Weights of a small GPT-style language model, trained from scratch on English Wikipedia.
Size: 6 heads of 64, 28.3M parameters.
MLP neurons of a small language model. Each row is named by its layer, matrix (down: output weights) and neuron, and shows model dimensions 16-79. Each number is 128 + 24 x the weight over its row's rms, rounded and kept within 0 to 255.
A block is one neuron, or neurons of one layer that tend to fire together. After each block is what it responds to, as a language model described it from the Wikipedia text at the highest values.

L7.down779 [138 120 116 138 106 115 174 109 154 147  85 139 160 148  99 145 119 112  92 133 125 137 104 143 120 116 120 111 126 124 119 138 139 162 142  88 154 144 124 183 126 169 130 112 114 153 196 153 128 157 147  75  77 113  87 133 127 169 105 111 105 135 115 172]
L7.down804 [120 132 106 133 127 141 134 140 149 172 117 130 141 122  92 121 144 120  73 115 105 130  96 104 118 124 107 117  96 102 159 143  96 167 109 128 145 139 105 130 158 115 111 123 147 133 118 166 125 135 123 140  88 118 107 109 166 159 107 110  93 125 122 179]
Description: Final pieces or head nouns of set phrases and infobox/section labels in Wikipedia text, e.g. Manager-ial career, National Register, Head-quarters, Pop-ulation, released.

L3.down502 [113 146 128 115 165 114 136 152 140 102 113 106 152 104 125  98 137 138 138 134 129 126 173 149 111 145 141  69 156 121  94 128 144 117 116  97 123 139 133 186 134 150 133 167 144 122 153 147 192  69  95 109 171 111 107 127 149 112 133 118 151 170 125 131]
L3.down553 [133 142 117 110 165 120 120 139 121 146 158 130  99 101 104 133 146 135 137 118 117 137 114 144 165 132 139 100 142 134 122 105 170 130 126 131 164 101 148 128 140 148 115 116 114  55 109 117 130 111 184 128 155 132 142 108 112 122 114 155  71 100 198 146]
L3.down646 [121 120 156 126 128 121 157 125 133 118 116 139  64 145 127 101 145 127 116 108 110 129 160 131 162 194 183  72 129 121 139  81 125  73 146 107 108 109 147 140 139 111 139  89  63 119 109  99 106 135 120 164 145 137 168 118 110 121 123 162 122 104 123 125]
L3.down661 [160 130 120 159 171 117 139 165 130 118 141 151 119 119 143 129 109 134 125 130 122 116 148 161 149 145 110 126 113 147 111  96 128 114 110  90 129 122 145  86 161  89  72 168 105 133 135 130  91 116 107 125 180 121 167  95 120 133 114 146 171 169 191 152]
L3.down720 [114  88  88 113 154  88 138 191 110 153 133 154 178 154 164 113 132  89 143 172 137  97 119 121 135 127  85 122 151 129 113  81 127 129 173 102 132 140  95 116 148 126 107 149 142 137 112 125 121 149 133 154 134 152 139 163 146 132  93 150 149 126 115 122]
L3.down895 [141 110 171 126 111 129 122  91 145 122 113  97 159 124 127 143 127  85 124 119 117 121 136 130 117 137 127 126 104 141 112 126  78 119 129 137 117  74 169 123 149 111 113  98 133 145 172 116 148 116 144 130 157 112 146 135 123 123 134 130 155 120 157 173]
L3.down964 [108 170 105 105 141 121 112 133 142 117 135 130 106 142 116 119 132 166 106 115 125 122 138 143 135 123 100 102 143 142 111 162 134 136 106 111 145 116 165 145 105 154 122 148 111 131 126 138 146  90  82  99 144 104 107 143 156 138 114  89 128 157 141 177]
L3.down1257 [139 134 134 148 140 146 124  92 156 104 127 123 110 118 165 138 140 157 141  92 115 140 112 116 150 145 139 169 140 103 123 146 101 105 136 120 162 155 117 119 150 148  77 148 133 134 154  98 136 121 102 153 120  84 133 149 129 125 163 116 156 126  98 144]
Description: Second piece of a word split after its first letter or opening capital, e.g. L-anguage, t-ext, Q-at-ari, middle letters of acronyms like RTL, MTY.

L6.down61 [151 155 130  98 126 117  84 109  94  59 158 111  85 109  84 129  70 124 129 112 121  83 151 125 142 137 114 110 136  97 130 158 132 129 182 127 160 152 154 113 122 132 142 118 127 113  92 111 104 161 145 147 152 129 111 125 148 136 129  77 118 125 150 166]
L6.down297 [128 131 169 161 137 125 140 130  99 139 131 139  99 111  99 107 135 115 125  99 153 111 170 106 146 126 134 129 130 149 147 141 116 138  96 123 123 125 117 141 126 148 192  89 120 160  94 117 103  81 156 110 137 101 101 119 128 138 106 134 144 106 132 165]
L6.down1076 [154 134 131 102  99  96 165 131 149 137 150 116 111 152 109 108 113 136 121 132 167 149 120 135 137 100 131 135  89 143 130 138 127 122 134 121 122  88 133 127  99 128 126  87 151 123 130 109 139 109 134  97 128 133 172 144 132 115 117 144 152 123 155 131]
L6.down1507 [105 130 115  66 139 109 101 148 160 118  76 144 114 107 125 135 109  99  83 116 122 127 142 122 140 119 104 132 148 105 152 127 174  87 132  99 118 107  74  67 112 176 175 104 114 131 116 141 100 184 173 101 157 110 153 112  95 136 139  84  98 123 173 144]
Description: Word-piece fragments inside longer words, especially Cat/cat at word start (Catalunya, catastrophic, catalyses) and at/ag/reg pieces (Compatibility, Armagh, aggregator), plus occasional verbs like received, built.

L7.down1053 [127 133 111 142 129 113  59 157 129 148 106 118 113 159 128 137 137 106 147 142 142 118 135 122 107 155 158 138 101 123  86 139 128 128 148 126 143 119 149 130 136 142 101 121 105  92 136 138 123 120 117 148 112 115 135  85 115 133 110 100 115 160 134 127]
L7.down1198 [106 130 161 131 143 135  93 153 123 143 106  88 108 126 138 179 112 109 102 108 143 118  89 136  54 111 139 113 139 109 135 123  99 165 127 103 151 157 105  85 104 143  80 110 137 132 155 116 102 131 132 124 135 173 116 123 116 140 125 132 128 128 100 149]
Description: Tokens closing a Wikipedia section heading (the final == of Biography, History, Background) or a paragraph-ending period plus blank line; occasionally mid-sentence words like where or with.

L6.down45 [134  92 151 143 145 142 115 125 132 120 126 124 178 136 148 146 143 132 159 151 119 145 132 119 141 120 115 128 124 173 131 151 126 144 148  86 144  93 107 128 128 171 150 128 145 113 143  84 145 102  97 132 111 130 120 128 138 172  84 139 103 146 127 112]
L6.down513 [100  99 133 157 117 169 122 142 134 155 174  93 105 131 150  89 163 145 149 113 128 149 113 108 181 117 126 125 197 105 126 108 160 140 113 152 131 141 129 110 135 146 110 125 107 111 110  89 146 120 119 140 115 111 141 113 107  78 150 134 103 106 125 117]
L6.down680 [ 99 150 138  86 126 156 128 129 148 133 100 120 126 178 107 158 121 137 126 128 130 124 137 106  66 111 111 168 112 143 132 136 107 136 100 179 102 124 148 145  79 114 140 119  83 134 100 144  97 131 134 152 116 115  92 102 189  92 109 137  93 102 169 122]
L6.down897 [123 104 135 164 120 140 111 133  94 140 123 141 136  97 108 124 130 153 115 115 148  99 124 136 157 120 152 128 159 154 121 101 129 148  67 104 127 111 119 120  78 129  94 115  78 140 128 177 116 104 141 141 179 166 148 129 139 105 121 103 156 111 149 121]
Description: Nouns in life-story prose that take a following of/in phrase, chiefly age (at age 15), degree (bachelor's degree in) and time (his time in), plus scattered words like number and that.

L7.down419 [ 96 115 125 135 139 133 167 149 100  94 170 128 162  87 107 129 144 108 125 117 176 166 118 140 113 161 152  79 147 167  65 152 108 140 111 146 113 125 147 107 140 163 110 121 187 177 123 127  83 136 131 114 165 155 131  99  94 149  83 127 158 121 136  96]
L7.down747 [102 107 116  96 191 123 138 130 105 140 127  99 139 126  85 153 148 159 140 117 153 141 146 151 144 127 143 115 139 121 147 100 120  83 143 176 134 132 119 118 144 105  81 154 123 146 129 143 125 134 133  93 120 110 122 155 111 132 110 159 142 113 143 104]
Description: A lone word-initial c or C token starting a word split into pieces, as in c|annot, c|amouflage, C|ornell; occasionally s or inc.

L3.down125 [ 85 140  91 140 127 148 132 164 140 104  94 146 132 134  93 164 127 112 147 128 143 134 153  81 154 107  72 164 135  86  82 142 156  97 125 157 122  97 114 156 126 151 111 107 170  82 109  87 112 110 104 144 134 138 153 101 172 153 151 144 127  97 120  85]
L3.down145 [114 154 117 153 118 130 136 142 127 143 172 136 133 125 128 129 158 141 131 145 132 160 133 121 118 126 147 112 125 135 120 172 163 121 109  84 152  86 132 141 144 122 109 156 127 125 125 110 124 127 134 122 147 162 154  80 160 127 113 114 146 137 126 113]
L3.down343 [130 168 135 153 120 146  93  90  92 114 146 137 164 157 138 140 137  90 124 146 121 141 131 130 134 164 121 120 146 166 104 104 136 133 145 161 147 164 143  69 119 123 108 154 154  75 168  99 169 147 115 122  97 150 130 137 120 152 181 130  99 138 159  94]
L3.down514 [159 119 159  92 116 123 122 116 152 172 164 159 148 116  92 132 124 116 132 156 111 166 174 114 158 132 108 137 112  99 114 128 144  93 147 148 128 153 164 117 144 114  91 111 150 129 152 178 155 120 118 157 154  87 158 125 115 111 166 139  94 137 129 163]
L3.down664 [151 177 163 160 144 100 145 116 152 110 148 161 133 155 153 119 136 127 133 120 119 116 130 105 128  98  79 163  90 191 133 113  71 125 134 154 144 122  77 100 130 100  72 165 128 104 153 145 120 113 119 148 144 114 111 133 122 132 148 130 137 126 116 120]
L3.down1149 [116 140 183 126 164 135 151 157  87 141 109 127  89 125 104 124 134  86 143 130 112 131 105 139 124 147 133 110 121 121  96 126 108 114  88 121 126 152 120 143 136 139 133 149 112 137 127 141 155 144 132 135 124 134 129 103 151  78  98  88 117 128 136 144]
L3.down1193 [137 108 136 121 107 153 140 116 158 110 116 153 181 153 171 124 133 135 120 140 116 132 143 116 116 122 122  95 135 193  98 154 117 147 118 149 135 142 153 128 129 125 112 144 131 107 135 122 149 167 126 151 138 117 125 123  79 155 113 114 100 134 155  86]
L3.down1236 [102 118 124 120 124 113  97 143 106  89 145 134  86 132 191 146 129 141 155 152 115  80 137  96 134 156 147 115 159 121 135 146 120 116 110 130  98  15 112 127 143 149  95 110 133 119 113  90 138 100 114 129 100 111 119 105 155 147  87 135 139 162 110 146]
Description: Nouns naming a field or institution in biographies and sports articles, chiefly career (coaching career, Senior career), also football, military, University, political.

L6.down118 [ 89 138 123 131 145 144 140 121 149 100 123 118 126 107 142 127 170 140 128 137 125  97 126 127 159 148 169 157 134 148 123 128 134 122 164 111 116 124 120 105 118 123 103 123 108  98 167  92  81 129 140 154 164 129 149 103 172 147 115 103 195 121 110 117]
L6.down198 [158 112 145 101 131 126 190  95 157 122 147 100 105 135 156 149 130 156 125 112 126 116 122 121 141 108 101 115  91 154 140 142 135 103 163 119 127 164 137 118 119 120 117 116  87  46 123 149 155 141 125 138 150 160 114 126 159 115 128 115 147 118 131 116]
L6.down548 [126 112 110 143  84 105 145 147 112 145 119  75  91 143 114 141 138 118 106 138 148  98 122 133 115 150 176 179  75 139 129 130 164 142 110 133  94  86 115 117 102 141 150 155 120 107 118 112 111  95 160 108  74 160 110 145 142 145 119 141 148  74  97 136]
L6.down1523 [ 94 111 115 137 147 115 113 148 133 129 104 130 163 116 147 135 125 144  93 118 140 106 115 152  99 153 138 162 112 127 126 129 146 161 162 123 104 105 163 129  92 105 129 169 120 131 116 106  81 117 110 127  94 140 114 123 127 132 137 120 186  92 140 115]
Description: Words that open a new clause as its subject, chiefly relative which/that after a noun (algorithm which, fish that) and sentence-initial he/she/they; also word-initial L pieces (Lockett, Loss, loves).

L6.down565 [ 94  82 106 124 131 153 134 106 148 150 107 152 151 112 142 115 149 101 138 128 162  89 138 108  87 124  95 158 156 110 115 181 130 110  90 173 148 160 146  69 105 195 144 139 119 142  92 134 128  92 115 142 118 100 101 123 148 115 153 135 123 137  89 127]
L6.down598 [132 140 151 141 123 138 162 168 137 140 179 141 114 130 131 149 140 153 121 125 155 109  92 170 150 107 145 146 145 109 147 140 114 166 140 130 107 168 153 116  83 146 127 113 173  64 143 121 122 123 163 108 125 105 125 172 113 210 131 178 132 106 126 113]
L6.down665 [129 121 104 160 101 121 113 143 149 143  71 156 162 160  88 129 140 146  99 112 168 106 137 145 138 157 137 125 111 139 120 138 128  69  81 148 138 160 123  66 129 100 143  97 137 123  82 120 123  87 118 110 149 114 111 144 136 148 113 136 135 154 110 121]
L6.down989 [176 158 115 109 124 120 162 129 150 143 117 150 164 134 110 114 138 163 112 150 168 116 127 135 107 120 142  96 139 143 105 151 133 114 164 109 156 165 135 117 150  90 101 119 157  95 113 114 149 164 147 131 124 148  89 139  94 166 127  85 122 117  74 168]
Description: Fires on tokens that are just the letter a/A: the article " a" after as/is/was/in (as a result, received a), and word-initial A pieces (Mc-A-fee, al-A-nsari, Sant'A-na, A-mor).

L7.down459 [108 116 130 103 121 110 115 142 106 130 127 118 173 149 170 130 150 111  77 145 108 127 102 137 128 125 159 150 148  98 123 111 129  75 108 125 132  80 118 153 126 102 128 138 107  72 123 143 113  98 109 113 140  98 108 127 104 116 120 106 196 128 103 127]
L7.down537 [126 156 102 140 170  98 129 174 134 135 137 140 159  77 126 132 137 108 110 163 133 126 128 119 114 139 116 120 138 102 101 128 117 127 191 133 127  97  91 103 147 102  59 154 149 143 125 128  83 134 118 155 121 129 150  97 137 133 120 111 154 160 134 155]
Description: The single letter L or l split off as a word's first piece, as in L|imited, L|icense, l|iberalized, L|incoln, plus occasional semicolons ending list items.

L3.down383 [107 126 127 161 132  70 135 188  78 110 119 124 149 161 110 126 137 148 158  91 202 119 138 145 146 154 105 145 101 129 101 148  97 127  83 129 138 118 117 106 151 130  98 136 153  90 138 143 131 126 101 114 162 101 111 146 108 120 159 126 128 138 131 126]
L3.down550 [172 176 159 132 153 133 182 109  91 135 144 180 143 122 146 137 133 123 139 146 134 129 130 152 134 118 100 152 103 112 127 130 121  98 123 131 147 162 200 133 111 109  98  75 131  72 134 109 147 122 100 139 179 121 106 155 129 137 162 113 150 151 161 126]
L3.down718 [142 141  97 144 138 150 143 109 181  87 132 136  92  95 118 107 103 127 140 148 166 151  89 179 139 169 111 162 139 107 157 101 133 115 138 124 107 140 121 132 129 129 102 140 101   0 124 113 131 111 159 132 161 139  99 123  98 125 160 156 129 114 125 168]
L3.down735 [103  93  86 201 115 162 117 147 145 140 142 153 155 122 144 148 141 117 150 157 114 137 149 110 125 130 112 132 111 120 123 159 119 135  98 155 111 133 131 133 100 150 102 144 106 131 103 172 125 136 104  88 150 120 140 138 103 159 127 132 141 110  72 148]
L3.down741 [106 135  88 146 115 105 132 139  82 114 158 127 135 218 104 108 111 124 125 141 156 121 127 136 116 142 150 140 168 115 145 127 181 141 100 135 141 126 133  86 133 137 129 117 140  97 150 114 161  86 117 112  95 148 153 148 148 108 159 169 116 145 130 171]
L3.down1017 [110  89 123 115 141  87 104 122 179 163 135 128 133 152 144 132 154 135 126 109 164 126 139 139 121 134 128 137 139 137 154 138  98 103  93 137 132 136 149 166 166 157 125 143 168   0 144 125  90 133  96 115 199 135 119 114 121 137 140 124 158 137 127 148]
L3.down1290 [125 138 104  88 112 123 114 131 127 132 144 140 135 154 133 140 116 143 116 106 113 108 130 163 144 136 159 170 125 151 129 129 114 124 133 108 153  95 159  85  93 165  88 125 104 100 142 131  76 134 109 140 163  77 149 106 113 116 157 164 100 108 114 122]
L3.down1455 [116 121 120 154 110 153 130 131 138 134  90 142 128 173 142 108 110 127 100 137 151 127 147 113  99 151 149 151 155 106 133 114 125  74 101 189 122 149 113 112 108 131 123 117 166 116 121 149 100 139 112 159 166 130  95 127 121 147 131 163 122 174 127 133]
Description: The indefinite articles a and an, strongest after in (in an interview, in an excited state), and also word-initial a/an/A pieces (anal, Allen, ACC).

L3.down259 [109 150 106  91  95 131  84  87 110 117 139 159 127 122 145 115 133 158 140 106 108 129 140 144 125  92  98 114 127 135 103 105 106 107 126 213 139 158 161 123  86 117 119 141 147 147 134 132 143 133 104 118 119 169 164 108 119  94 142  80 145 131  87 102]
L3.down559 [106 137 140 138 110 172 128 150  51 130 136  72 144 109 130 117 138 120 116 141 136  77 105 112 106 114 125 160  99 142 162 105 144 128 151 102 135 108 201 137 117 159 125 133 139 129 132 117 122 128 119 118 156  91 126 105 178  90  79 170 148 150 150 127]
L3.down595 [128 116 153 116 144 117 119  90 129 114 124 131 100  80 168  79 120 123  99 122  76 120 104 125 135  91 128 147 121 150  95 127 124 122 117 152  99 138 141 130 156 133 138 125 150 143 177 103 131 106 156 148 129 113 130 154 116  66 112 158 116 121 134 137]
L3.down673 [105 144 121 142 127 120 135 126 112 164 144  87 136  91 135  81 108 154 136 153 145 128 151 103 127 115 103  97 106 186 124 135 135  99 136 187 161 107 138 125 136 107 136 149 127 138 184 132 132 129 129 108  91 107  81 138 122 114 149  96 107 114 138 122]
L3.down747 [161 153 131 100 102 167  90 180 132 111 123 132  88 122 136 150 108 119  89 181 168 203 144 142 103 132 138 117  86 102 157 105 114 123 142 172 135 112 118 139 127  98 116 121 161 128 132 111 142 132 132 141 159 101 126 143 133  56 101 119 148 129 132 168]
L3.down894 [104 177 138 156 135 147  95 100 105 110 147 160 131 109 136 138 138 136 143 130 135 107 139 123 110  90 184 110 141 122 100 140 100 145 126 152 155 128 123 112 110 141 141 149 186 145 145 129 138 124 120 136  84 144 137 129 162  96 122  83  98 102 111  98]
L3.down1061 [125 136 117 150 186 138 138 135 139 140 134 104 122 116 160 123 131 117 139 136 182 144  85 140 145 152 138 140 125 143 111 145 156 132 143 131 125 131 132 146 126 154 119 128 143 136 117 148 113 146 107  96 117 119 151 185 112 128 141  97 144 117 147 154]
L3.down1181 [140 177 139 113 173 122 152 155 121 140 117 123  64 109 116  95 105 122 159 111 105 131 121 112 115 164 126 109 133 159 145 109 120 114  85 117 117  46 127 154 119 104 136  74 154 115  87  81 101 181  84 115 139  95 152 124 148  97  94 140 133 151 152 147]
Description: Fixed-phrase continuations: to after According or due, Ref. or Source closing table headers, and inner word pieces like Comp-u-ters, pers-u-aded.

L7.down130 [127 124 126 123 152 144 111 131 151  78 143 135 114 145 144 102 166 137 130 135 121 128 131 121 138 114 118 109 119 132 116 121  90  71 159 134 145 163  45 121 138 130 132 117 115  54 121 143 122 158 152 163 150 128 112 115 130  99 168 153 110  88 178 141]
L7.down415 [108  69 141  98 153 155 141 117 136  72 118 117 150 100 154 157 131  86 116 141 147 136 136  99  96  91 120 105 126 111 137 103 144 132 134 143 106 135 133 116 141 150 126 156 150 124 182 110  81 149 126 131  91 147 105 141 100 147 157  99 123 121 142 150]
Description: Prepositions opening a source or time phrase, mostly "from", also sentence-initial In/Since, as in "single from", "From 2008", "date from".

L3.down32 [113 145 110 156 165 139 115 131 109 160 125 134 175  91 121 166 113 132 103  99 155 108 134 104 149 130 113 166  93 104 130 157  75  98  87 128 129 105 120 136 142 150 122 125 113 127 150 104 153 156 134 132 121 148 107  80 157 131 130 162  68  92 124 149]
L3.down38 [152 144  96 166 109 108 152 147 115 143 154 146 146  93 126 103 121 178 131 109 143 152 112 122 150 149 165 120 151 155 151 118 158 100 101 143 121 120 163 159 132 111  95  92 111 127 125 134 111 149 155 107 121 143 117 136 102 150 119  99 138 129 129 119]
L3.down201 [ 71 110 118 118 123 136 108 119 159 134  58 148 139 149 148 142 105 150 100 184  95 125 124 145  94 141 109 102 146 135 134 155 134 127 100 141 187 152 166 165 179 170 100  82 138 141 147  94  98 118 135  95 151 138 113 135  97 134 163 147 118 143 144 130]
L3.down228 [114 152 115  92 184 124 101 177 104 149  99 142 137 125 122 132 104 141 151  63 139 147 130 173 124 132 142 106 117 147 111 112 128  86  96 134 142 115 157 120 124 144 106  93  98  98  81 146 118 145 135  90 124  98 102 132 137 106 139 152 130 136 121 134]
L3.down245 [101 117 137 123 132 139 138 143 156 151 132 142 125 195 120 147 140 151 120 147 100 141 171 123 125 155 107 148 153 171 140 107 154 174 168 137 104  98 146 162 130 137  96 107 120  56 132 133 131 151 127 130 147 131 146 105 131 111 140  98  87 133 159  98]
L3.down335 [100 147 150 143 157 134 117 109 116 145 126 101 143 126  94 186 135 115 126 105 111 132  99 121 112  98 106 140 169 110 154 121 127  93 140 100 149 184  94 125 111 151 141 154 105 105 142 177 183 128 128 155 162 136 117 123 161 130 125 131 113 120 183 103]
L3.down390 [146  93 119 176 134 111 121 138 163 180 105 149 156 133 102 154 113 153 112 117 156 137 121 131 136  77 160 148 146 137  94 144 108 127 116 157 126 139 154 148 105 128 117 101  88 126  99 125 147 157 127  90  97 141 131  98 130 108 121 112 141 136 124 114]
L3.down1161 [ 80 103 153 187 142 116 116 134 127 131 154 105 159 124 122  96 118 179 163 132 184 150 104 104 121 167 152 105 131 126  73 135 129 122 132 136 154 125 137 134 122 140 115 104 128 177 131  75 169  89 162  99 134 135  96 100 100 114 143  95 117 102 158 102]
Description: Fires on "by" after directed, designed or a work title, on the word-internal piece "at" as in cinematography and temperatures, and on "==" closing section headers.

L6.down42 [110 129 143 122 118 114 176 101 114  92 138 116 119 105 127 151 166 173 147 159 143 135 149  95 148 130 106 136 126 132 149 133 135 115 153 127 126 134 135  98 135 124 157 149 140 121 128 107 106 109 125 106 156 159 137 177 129 155  97  98 126 126  88 131]
L6.down133 [128  96  91 162  94  66 123 152 116 157 127 184 158 110 153 138 149 167 126  91 139 114 145 154 140  92 104 128 144  96 101 124 113 144 134 105  90 132 109 119 115 134 146 128 156 143 151 182  93 148 120 113 125 128  76 148 136 160 154 159 138 140 154 167]
L6.down162 [122  95 100 174 113 133 163 144 130  96 154 138 142 161 117 132 100  76 113 180 126 151  88 119 139 161  95  73 138 108 114 116 156 101 132 144 155  94 168 118 125 144 144 165 114 146 122 124  97 126 146 106 143 125 169 129 165 170 105 156 123 128 153 101]
L6.down827 [ 96 131 131 127 108 149 141 107 138 160 145 171 151 149 144 115 114 113 138 114 136 142 138 171 123 139 123 143 151 185 109 163 118 105 153 175  97 139 122  84 109 127 151 137 128  99 129 137 142 141 124 129 123 159 153 144 100  75 180 132  94 106 172 131]
Description: Second word-piece right after a lone initial letter (often G, g, D, K), as in G-as, G-ulf, K-as-uga, F-as-o, g-ur-u.

L7.down282 [168 102 163 137 111  97 165 156 114 134  45 191 156 162  96 122 126 140 120 126 151 100 122 143 128 147 106 127 115 110 145 133 120  70  76 131 164 175 139 124 144 133  79 100 149 109  89 159 138 113 136 133 150 122 123 130 156 150 127 145 122 162 129  99]
L7.down327 [152 112 154 133 120 108 156 114 122 144  63 137 115 109 146 187 143 107 125 116 168 143 103 105 124 155 111 127 107 138  92 136  96 112 164 139 161 176 108 128  98  91  97 121 105 149  98 109 144 140 104 121 107 149  87 110 172 146 113 143 137 128 122 124]
Description: The token "a" or "A", mostly the article a or sentence-initial A, and word-initial A- pieces such as Arizona, awakes, Age.

L3.down20 [125 118 108 135 112  60  88 138  98 125  92  98  82 162 139 113 120  75 128 111 129  62 172 131 121 152 130 117 134 144 144 108 136 128 137 136 109 121 105  85 165  66 109 136 161 132 127 128 104 105 135 116 118 120 118 121 129  87 109  98 139 154 149 110]
L3.down157 [136 119 151 161 131 149 161 130 169 103 105  94  78 129 119 127 101 107 122 146 105 145 145 175 119  79 130  97 128 115 126 129 154 114 116 161 171 118 123 116 127 152 126 116 120 149  75 120 145 140 152 112 197 136 121  82 113 165 109 134 138  67 165 124]
L3.down686 [ 84 116 109 107 158 128 117 144 139 110 152 117 115 113 125 157 124 124 129 126  86 124  82 132 126 119 149 143 179 143 105 114 147 120 133  88 126  86 122 123  89 110 165 134 142 125  78 134 119 153 133 161 132 118 114 115 125 134 109 120 144 164 114 110]
L3.down978 [ 92 164 123 130 135 143  96 116 137 163 122 135 137 117 123 130 113 105 142 112 114 144 116 115 133 153  99 132 140 111 113 112 159 148 150 135 128 154 115 113 134 173 120 132 130 139 118 132 139  98 134 181 129 116 101 101 104 123 128  93 110 122 119 113]
L3.down1129 [119 132 150 144 113  89 115 127 133 116  83  98  68 148 144  87 115 107 139  91 127 113 156 156 119 119 145 113 135 122  91  98 109 147 115 137  77 130 115 163 116 105 128 112  91 138 157 104  96 139 141 103 133 129 115 156 121 101 131 119 159 146 144 119]
L3.down1379 [131 171 130 125 128  76 139 147 161 135 142 105 108  96  98 181 112 183 147 153  94  98 181 151 125 139 127 111 103  82 103 121 141 132 140 152 129 171 142 130 139 131  76 162 160 141 153 112 126 176 110 112 129 146 161 157 127 130 172 120 162  92 163 104]
L3.down1482 [166 121 156 176 111 112 145 124 152 115 134 124 122 137 104 106 109 139 161 108 115 114 159 116 154 134 145 142 150 134 100 101 110 130  87 151 130  97 132 141 155  99 101 127 119 138 147 123 143 138 109 131 129 154 156  82  90 111 195 144 147 147 118 111]
L3.down1492 [145 113 171  89 115 160 140 152 145 127 121 123 109 161 148 110 127 179 142 106  94  72 119 134 108 128  94 163  88 192 189 148 108 108 142 163  99 144 167 167  82 121 124 112  95 131 148 139  91 161 147 156 118 144 118  83 148 124 156 180 116 106 135 114]
Description: Word-piece tokens right after a capitalized first letter inside names, often "os" or "o", as in Y-os-hihito, K-os-ovo, J-o-aquim; also weaker hits on where, most, much.